config.toml
d_model = 320
n_head = 10
n_kv_head = 5
head_dim = 32
vocab_size = 2048
activation = "reglu"
rope_fraction = 1.0
parallel_block = false
init = "normal"
init_std_up = 0.0357
lr_head = 0.00807
decay_shape = "cos"
MLP neurons of a small language model. Each row is named by its layer, matrix (gate and up: input weights) and neuron, and shows model dimensions 160-319. Each number is 128 + 24 x the weight over its row's rms, rounded and kept within 0 to 255. Numbers have three digits each. A neuron's up and down rows have the sign that makes its largest values positive.
A block is one neuron, or neurons of one layer that tend to fire together. Before each block is what it responds to, as a language model described it from the Wikipedia text at the highest values.

Units after numbers. Unit or time-marker tokens right after a number, such as in (inches), m, km, a.m./p.m., metres; weaker on mid-word fragments like lan-gu-age, sur-re-nder.
L8.gate254:078144125136089142085093135128128140160159151119110124172140160169142095148122094137120133147106155139152129110151112103139117104135114161126072090114137114127096133101168157159156093146120135159120124136135138119131098161157143117141157148102155130117149067158141122111136121122173134146156156170136079112082135115102107109133092118128104104140099181104137121122087119170121124115108099079144097160128097101096089155109159133090086152131116129094090154126099139133094166102122125
L8.up254:158139145110117123119147084121146145126149146141126151164120118120119142171062122115110104140151145118135147146166122132113163114120132107146095125132114145163143070103098132133123163125138094181138109125099143126119133102134189176112120108142102112133155087141115117142117156147087117115167117114165126134116156150120124144158149114099108152105123162088151111144129115115089112099162131093116110157132145134091128156149148103175174104133118133155179141167101112134090100117175140

Mid-word fragments in headers. Word-piece tokens inside a split word, strongest on "ot" of "Votes" in election-result table headers, also section headings and words like Cent-ur-y, Massachus-et-ts.
L7.gate60:107093111139131148142154118145126127141134145099122161107061117105125135151117136095128148137105126104088163170118133125151098150090137085121113111113132106159092105188088157146177122174162147143095118144125151086146106145122160135139163132130159111167132085121126128133102119098145121102130095110098132099157103104173110148150081135155129177150158102122153141138119149110132155126137131113152162145101102152142129180151113132103122184113106143111125105151111166129102120125119123
L7.up60:151103131146135098111141165138127168131127135128112120122133120158152130102078180118139150091126141161084126157167091152179113147130118137127146131143148103121090098145100130132137117160176126113162152148162144144130131142135122108106140093112125184154104119135141120119146121176107171162158103165106164171104115114122140130105145153157055116160142130140133161118146169136093135145073158122120124158160149116136113103165113120174115063099136164086129154135099091118115145105166136
L7.gate109:133147116140173101105130114122149099110155157094124125141170143164064194113133125094099128137122121140114115120192108172109106134140113092120141136161145109118128131141174150125153140108113134165129129131124142124126125147161164143110123117165168153118131150109111119100111109137151142116106113118095112123212126098152134169150133125111097160116142087103136122142164111138154158109129107140123136147142154155146121123163101135087121130113143187160134148140153157142083122112114124
L7.up109:100109127172122151126111118139120138141184118130150130100126169172088150163141113097118116122122137099105098091180078137097129134121128122093110118118143116177139150087149134076112130138155126160169159119109142110142141149148147136121165121107142150098139120105142086084112124167107108136117132126093113107115100068122143178126126122137071164119110157111110128119100105108157155129154125106150163126116136129131112097167091138060154118092133117178140146116139131131078116109151147
L7.gate155:119145120149155155115117125154157134151158124110100117130173164112138142111133091122135151150151148127148176114107114131120138133130140078130183161129112118120104104118144144139122109142125116141087179115114136137112174134160137169170145158156135092147108152110158095142109130150122101127115096120129141101105120115127135161091139092173093129128125168095100111155145162112159145140125138119141125135141150154142115164166128120098133127105140152148049121164115099117116113115137127
L7.up155:087154176164137105135141141143164097157122140131087110128156119145148087112137128156112123123112135125125106117127074123146142114137150151122106167092169145124154130130113123068146131133082135123137123123139168129099098131150145081118169142144157104098114173124120090109117087181112130134132108105113132111133133118126121067166153119151119118154133126115125099120148107134142162096133127127118114086130133127152085133139130130137158137112127123113166077168128127142169082120128127
L7.gate202:078161071147085106143147142123117149123109094138160114142133115111114120155111155117173113132098152142111143148114086134098116115121172133112101110137139078144101102158148133088117113140131153150096097097091140133126075092108156128165116148120086127101136139111159105160128176101140169065176137159140107090124145133125130169127103159139077101167159083137113125101122133080118118129144119128117140083149165118127175133131132101066106151155148091117116092142145140101101128156118116
L7.up202:092090093165115088108155135129168157124129137135183122106175113167118133128134110115101102115098164111142132126154140116144163156171123116133147101098119111124121119180118148163117131108124149094104161142136107123119104145152098141142117107142103133120114111139152133131171107118087077154196108113207107094135124121105128141135151126148123126106144099125159098126099145170151141098067165142124126138097084144150107106157131159119097134121154084130121092132139112109140113144136115
L7.gate207:102193162119098112115088145133130110124129094155155131066109150129086104116126154130138149105133176109165179126144130114162140145131130136136149134141141126136150127173140126165104127156126143141110113153093106161135156068120135116131135140138164108116144104050132156111175098115110117112157116127153109111101142105135122163121160128098150122119130109120094118160118154116111164163118120128118143159143115128110116123133081117140131138115144093117132142140155135078162110133125092
L7.up207:148132159123144114096165107106092133104101105160147119130172147136135113126119119121098131086150140155149150139132139092146152165105114144169121147122114148142150150171113123120089134140150166077116131098150139118147133117121137118153136118116143124097110106129154088126144182101116162125145156124113121132100095128115158134127132120151128109096114158135111118124097179149095167082124158088131128105123099144125151118119152162150140107134107137142121149044121113099127091145122133
L7.gate230:084146186134126146115122168120144118143153101114127094102127185143111126148147138168117143135125130113138106189136106105184114133144162079128119157132140137191116130099128111135163120147132105108135111137106097116143109141135128132111132156151137149115130136167073134106165100093120149157119117136128160124125089089118153102120141150102175117121119107111124111119133174099114161094083126095153102135126127141117136109124153143141131081112154132082123119133118177115088113119159172
L7.up230:162152086136125135092172128144065140141158138135117104122085137098109104149119148092135083138077155124143149141095141158165138136161117128123164152127166114165138141142119113142152144145104139142154173175111112109126125138111139116157100120121116148129132122121148149133139134100149111122103132145156140173130122152141137140164135107134154128151145120143145146108132114096181102164093148120126112112170119120150151136153121113146146133120115170165113165175139112105111099134152121
L7.gate365:094131118158146113147136139111140148103144136101123130072145076160171146150129120107116161117118128107092129123139173149087085128132153119166141182113170151135125139146095135080131119157104102142124055142103178118091142101145165144166112161186096082151155163111141093140105101143124109097140073133096078101134150146156129131121096157156127179096096106155141164073106108107130159112124122086130114113151147131116153125091085130157167129168180129111157077172150123139140092113120099
L7.up365:085125165189128146132119123133115098152114103124145153135131167104164119129147154137125107148115160105174152114156135130116136139171158106116131167145125133108114127178095128132139139141103131135118127127122164131122151149107183106137138115114086128128152139098097131132120124131155142051109102146095147136173157147117156167096135126124112130186116127116134111092121116175075133158127090122106136144146110138120132093136155144172130137129178124140080181133152120093132144125093115
L7.gate510:125137137148093157152102156144104141138129141137151185107114094108138139118134108115116148085079152097156120093088146146157130167155131131138143126113128143139138070104161118171109107134119145116139139153127155127131118131105160129145100155138118148120120152134126123110143119090125120151080125108141151134108115112113168104064127125096166151173109123117121136176098138120139163139077160123113157164154148136082158122164080111127154093079154131101128137109119146057137116087116099
L7.up510:130158132114124104172146152116136171123102114155118146125098104106148097122150154135129129169109122127135109112133127124127098121129112092139128147136162138101103087160103147134094121153113099167134127139117093160146148118168098108093114136110134092144101156116105113121132161138120106115141102110112119145144109101176143118122079133166140160108124106187139089086120146106110131077154139133145090160159176154146141118097114141116132153136130143086120129132152111120165085111125114

Units after numbers. Mostly measurement-unit tokens right after a number, such as km, metres, minutes, cm; more weakly, table-cell pipes in election tables and word-final pieces like plural s or m-starts.
L7.gate6:169121141134194132159138066099128176137074108101107129192128188138141140178118123109145100132112103128123125112130163110131146121119101118123104141164086134113135154124138115082145139149141139147172112133106161138153122099107158103114105101142087141154135143149129130109115124127102101123146118150097097100144126114129106129101117137136088187105120095089103158140102108096106153086170125153157127120134104135110133136080128090157106114090129115121113107121114126128076138130111154
L7.up6:134148123141116102169125131122115132122148146141146120188084158084124107117092096138111113129180134114153136154130117145132124127123176087181118177124159142144105142118115165133145100126141173147135138158123081071135127107161169132126145124123138089167129145136131075186099093143104109160126141120114131114088129149114123129116142145143104158158133134088158124106134163131143128131155125130116094130121131144113119108154152135145119157111128112125175152124172144108140130096136124
L7.gate104:094091142125111131157101119104156151154124115132124122129134138125122147160103130126126132139158116163163110107130166168144115116194123108137104106102121140142158119129154135101109125143103141144164116099079148141112126162120123136118101096114120118149124135112136128104103112156099110129105130127113143073134129118040153109152117105122090081100103102129096147128115148131101120149066130161094117120090122112095132123124128136091132166110131081108095131094115074156157093086134122
L7.up104:133115123136131105155113132114078121167129099118110142102145109129137138132131135133185145120142128095137130148085109078122114084153141141117102103131092086140123136132139119154114111132130144103158132085137126130092116105140153124097116124127146127144104176081150167095105162103110106158091146091059137125078101142084113134158128131103082093128110086114109143123084143117146124119136099158134132146113106093122173055165136140080164096129081141128133106091093116088121114116123132
L7.gate157:086103062104140097158114103172151184117170142170128161126120094140158162145135107126165116127118171119124162124134129096132161107146122110118104137142151172146095103121199115070128122128132133127112141107150098114155088133130111089134126125172153111109138146089113104124122107104143130129173110102130163150144139116159082137128135126145124104131094151115129119123143111149059146120155112128120156141140120153100128108110134114153122116109122167138169176125130153125143108068116140
L7.up157:106104100097136114144142097106114130129168124142152087154121120107155106193113106132138111143139160137123111127114105138154124113092147130119116129120109126129124122129147125153146102171101169135154125107137104066089132107182158109125142116138130118128105110115125147144113084099145113111154138159123149123128104097114154087106128129143101123134149081148138131143097092108141139110181165166134131165082148143136161147135127121125182138147068149131185077126103092167202125124100106
L7.gate206:137099141137157131132098139102093147132144135147144123114113139118147122160149139125122114092098144112179136118164111174093120099162139176150105120152137106156115131152129118128145168135145118110125099094156121124141066116133102135187129156108095140135125143171098116128104146123121079115133120160158114111176152132108102113098130140154107105140137120149087162133091168153154157148138074153132086101137136132115124141106167090098146103189113146080164104121135135158177107119128152
L7.up206:102114096113148095154106129172142113172110124108115112156118132110124155135138142167155143162171115129115129103153137086133094106145094117105125174128151078134087161155118115118117151124121097149149120120104133164113126142095083147155134165095133143129125145107086158124171152147180142101145145186148128095150117167147170115091153148146095146140123128130112134132119132091101109104157123161138093119158121140131103106104135069141111143136115149151138119137100118075181128161144116
L7.gate338:160145167088123130152116110138101173136116158124115123160154134120170151128117084123122120143118144104152158137083140120119150144150144114090150117143126178104128144131127146107101206111082132155126130159152125146164145086100167131116149127141157104113117107105139123116115116137113135108124093141136129141118157153114131096116157144111090144108150120152147133127119141114162137118145130182120138146160097147110147134115099157144127118116135108135079167150087116141124159168132105
L7.up338:113119117143143106130098105121118087135115116122147109111150112170191146099151122102124144123132151145141112123116134134093171104097111136117097103140170086102156132107146106106142114169122097134109127145135099091119154103187140146133152100149130117117125118147118154124137138107130102144114147119126123090153122120115159129109139084190138110106140144145124114186136127096091090121116162136123115126084084132115136165129154103108156088139171123091159111138142189129084146109168158
L7.gate398:105123119143140117166126125123142063116129082131109129116106123098134079115123114135143113098175140111125121097109129117078125118129123089123109174111114083089122124113138120130095106153116109117129152118167140098119149160087168118141126138143144117164141133137128120100132076136112178123111171180132168109100088139153170143120123141137157116131102089162164091120086106103058145126133109137127137161108117133125119132079103132081082168096107095131110122144118120155130093106144152
L7.up398:154142127123133103122152098127102125130126163124147143163133139137125093083164105139121132111150135127165144128114116118141078112124132109144083206150138124123126115108139151110117180125116137129120103143130149105134129109124135105192123103113143086094108117072137152072133140159070187161150172148141080143107146130106079128105165117135144145169157140148104126141080173131122159113105158147122131104108123171167114092070117091086137127157115145148119120147099111143112159146154151
L7.gate455:119132133103127152169133154101127166079112121162122161136171136136152129094145130106107102119139118121121142156116116109129116130166118090130118131166132231154150139142099110135136100125137113126135091130148132097133173113124133131136143112131124109118144151144124100115166104151077121166101165144157151139125184121158136085089121136123177098145110141133080130110124134132115144136112126131180119121141125127126104145163140114146147126130141100134092127143124126111136141137123144
L7.up455:154124118116100113101135164143122140150140143131116074124118142129099143157111085137135122131083179105152126132152154095155110130074155118125106151139131138098096176101095126104163146117123131105140141141140122164113114136139137065091114125096138105131173098110148098132109131116115118124126171184135153180116106141141154117070159152116171143150109087126127165147135099187154121151162107137169128100115093096179112143130132104135145125107107105151121076149141158185123185117118098
L7.gate518:105164166093130142133170128157114138115155146144079148136151162115137138130150170137144144156171102149139147117148107104099113133145167139121149165138130116140116121115171130104098152158101140150119105164100130134096099088118149078071125151155118165160143110092130117111131145141115128139152095162154124149100167107102165111125148068159138106080101088086155142146092121147156133102118145138142141087137158170100149134122119122150102147093082103154148146129097119131152136142063120
L7.up518:104139189130102122144139141115109140182123108125132132132091115125121112132151157107150122105154145110102101138113127141093125071097125104134075157087111134134101163109167147119136134164112159119116109135094147092110131115160126133148107147120147103148179149120148132122138123134145126138145150150107142149115117106117096141104199146123128141082091155190129147158088110101152165117117169134132112140125143106125144088127096087209184141154111125131147144126115163096131095129106120

Mid-word subword pieces. Second or later subword pieces inside words split by the tokenizer, strongest on "ot" in shot (shot him, shot put, snapshot, film was shot), also Votes, Ballot, Yeovil.
L4.gate162:154104077106120126091133182137111129143123114113121155139138117116128175151145105132142127154169120090177148129168103179130103161148153150140129088127117138166157128131089156133147155122139115106103142081097100184097158106092160116146164163139084122095118121111110132141167096127147140143075078104096125104165119133137128111107089102148130131181160158126115155149107109126111139166123127137107161146125114086105125131115113133140117109115158107169112142147096160143149118127100125
L4.up162:084100137090115115094120126114108158078150131162125122138143152119155120157122104140126146100154163125183116157114135153120159110130112112130170094162098145126177132124205151116136152078146154157155154134154140115163148170119109145107134118170104129129158139162123150132153113151107128148116190143122164150145143147119135118097119146157117128116130128114093120143123091147052145151140078128118113090147149160131114167125132126148110104176174139146121127122117131132144137114125147
L4.gate246:131178101129120099129135138160140139102119091138123115112136087095165140135128114119098108145155142113095142144100111139100119140124115120132167120186104129148058159110134128140099113130137109119123165134119104114128108126145121143130137173157168115134139117095130133137130142085166140109140109129172132122130098144174141151141136082097113122116120121128173128141177132117114142141178142129141147100149152101163117142137140097133141107121147147122165131144122131122124121105171084
L4.up246:106129141164138149124108122150120101126116133143126159155173113150170115109094106122107126143113136145073128106133121139096078125108167148107155125145133155082078114127125119167108107117127119188114133127133148120123079088136133085116152148188139144094139097158145109135111173085134134176100133154129155076137128134118132114129186140106164088063127138127105077113166127123150098132164109086093150095140111182083156163121159148119118091178148159114123151145118128158115112151132174
L4.gate265:113156152128109108067113129130128110074093094105112123142137151126111163108114128114097149144153153123151127116138130115137105081130104127153114162143147114154147133134164147141153112136099132129121121103130139158107073137114126103108145120112134130104140131115150133145105096138143114157156157110155101160115136115130086126093114134136119133131134147126135134126110115128144167128145142143141121108138167122101142152147159114134087128134133147165170070179124175197119118147094155
L4.up265:156153165183169107126131159102106105125153133103120121154091151089159174140129119099111188109143138140102099123130161128105148183136112100164144146122135105113199132101115122104123124158108160131115108152107157117151100121136153146133150150108097144118104164140160111156189100136125128137115107090145147121094099114137165147126124087113098124185112137093109131097119058154159146134171103153162149127156102179114148115162165091132116127146135129130138124121150087128124141136087125
L4.gate307:123117092144110124118067134112153137202102134147101124132122114152142176128158168094089153076132127154131125128136122121140103121107144155122103106111104128105176106154091122131099112159131140145134153128092138197138153132098128139133087131132116131080139124119147202116102081115133131133100130113090111122156109105140170115135158155169147092097108093141100115112148163169107076144162111130149149162146131129113130137121125155128088152083160084148065094107148080168107160128112156
L4.up307:166125090116155123148174103139137117146135125120132107167089132137107179105153150128093137118148141104136125143151082090119106164100123118139117126097126152135119134150087141079173098142179138150124116157099137151119169131131148138127132077157172148124127150125107111158087092116156148083111099106103132135112134122150147126183148119133155106139121127126159126105171085151090117140126159123107105121126132095123161115100124103167131149078126126095158136125145091132169120140131137
L4.gate333:103077133084109106106145096158140124113139150147116112168132143151121074105140069107091110141165102155145186123164125109116119101151138163114175142089119126097134137139161139170138147147120110140117123142149123123173166107140152146152113113106151183110102105145092098133126153106133077129123108110150140121120106151110116119117131070152128127116143105137106137108143115145119098121127140126126088147127139106115128168139113102130171123103122136089093141159140118131146079108087179
L4.up333:098112117107142167127139109124125104127126099104125124120165097162161142135169138128083118116153168107128162148119140082132113123152094171121114116117127129131098129164147157159139120170116143094118123199119085152129109149143146103108108141141176117135142151097101125128081124138148139112104102116135170111119126122119147089189146124145113141174106094133162074086128137133054128121152142118138145101135143131128147146189129137141131116122139094122144079121155124121148095120115153
L4.gate533:096153114115136126123127131137114094148127144122136132113140163120137114168115095106105119121149125131115125149088124112126176132127130150146142137145136131105145101136138093053133113139156087148149098127097117148134124116138075109096112135159106129111125117127144127120097177099091137147196098096132111136141117125168134160133135145141145142093148124097126107141138151158108127132121179134117104159128105101146138128090117153124146145153124114139162102170140138153131081083127126
L4.up533:140127125115144134123132109144123103146109121133099113132151138112176144100118122101149123098141119139165118132110093142145167149118115120118109135148128117182095153121117096186155112141103104160179093095072106118159131117138105154178078152102166132119079105114081100149137119125132111132126128133154104096082114076128174151100128138134143162115142134153154122158119134117176139093107122145166147122169136138089109156172128107129155166154164122164085125142105125076118149127141161
L4.gate569:151148121150157089096106137142167138112100113128140065167146109111143158147134159123139114133144113125117181125105128115145118154143176092166074168098152115133135112134105104153123105152118119148099112146092124116131099147092154112176113174143104176103127122131141149133125118101123121105096120105160146125098076111125134130148087110114122141108152155083117116148130122117123139113108141167141153125130108113148150120112129117140173095102135145182151116143154099157202140147093107
L4.up569:145131173113128112135093138088122115105092141108090155143130110152169136111130112091118183119113141154131127106095112148144124113144133116153120136119163138137105099116139131145115138185161110157160096106127107144126136092092095134140119117131109133178127139108092144134119147099084110104101086135155109149139116107157120149199111129102157089147129132103126135100140144104124144157097142136087151129157138073130151127096168145132136123087182092085142122123114123111153112091131129
L4.gate593:097121165114132127159123092123144139106172123121124126104112156141100177112128097170131104065155132126153110117105149131149140120127128149147149132142168147107107132204149160095122149107163160101157117125126089112121140116145131139156097123128126150069122086126139151141172136175136100156100118131128141076110114127137141159107126135141148135141130103111094112135140118098139161133161176112113152145112126119137153109163122138108110181103144148140115114129139109124149095163166132
L4.up593:165116081172164100145118123145104129154125149111132106135137106119142139129127145113144124116117107119139149142142199120170137197152125137152117126116122125151112154109145134086135083177135112126116085123179113150122122123130090132148129132148167101188123115143130147091169093125094140119081136128115128111151121167117149125129116175109118127118089172147127173164128108130128149156118182092122217100108157149128166131133150153161113158133135096158109104070110100149167111089096122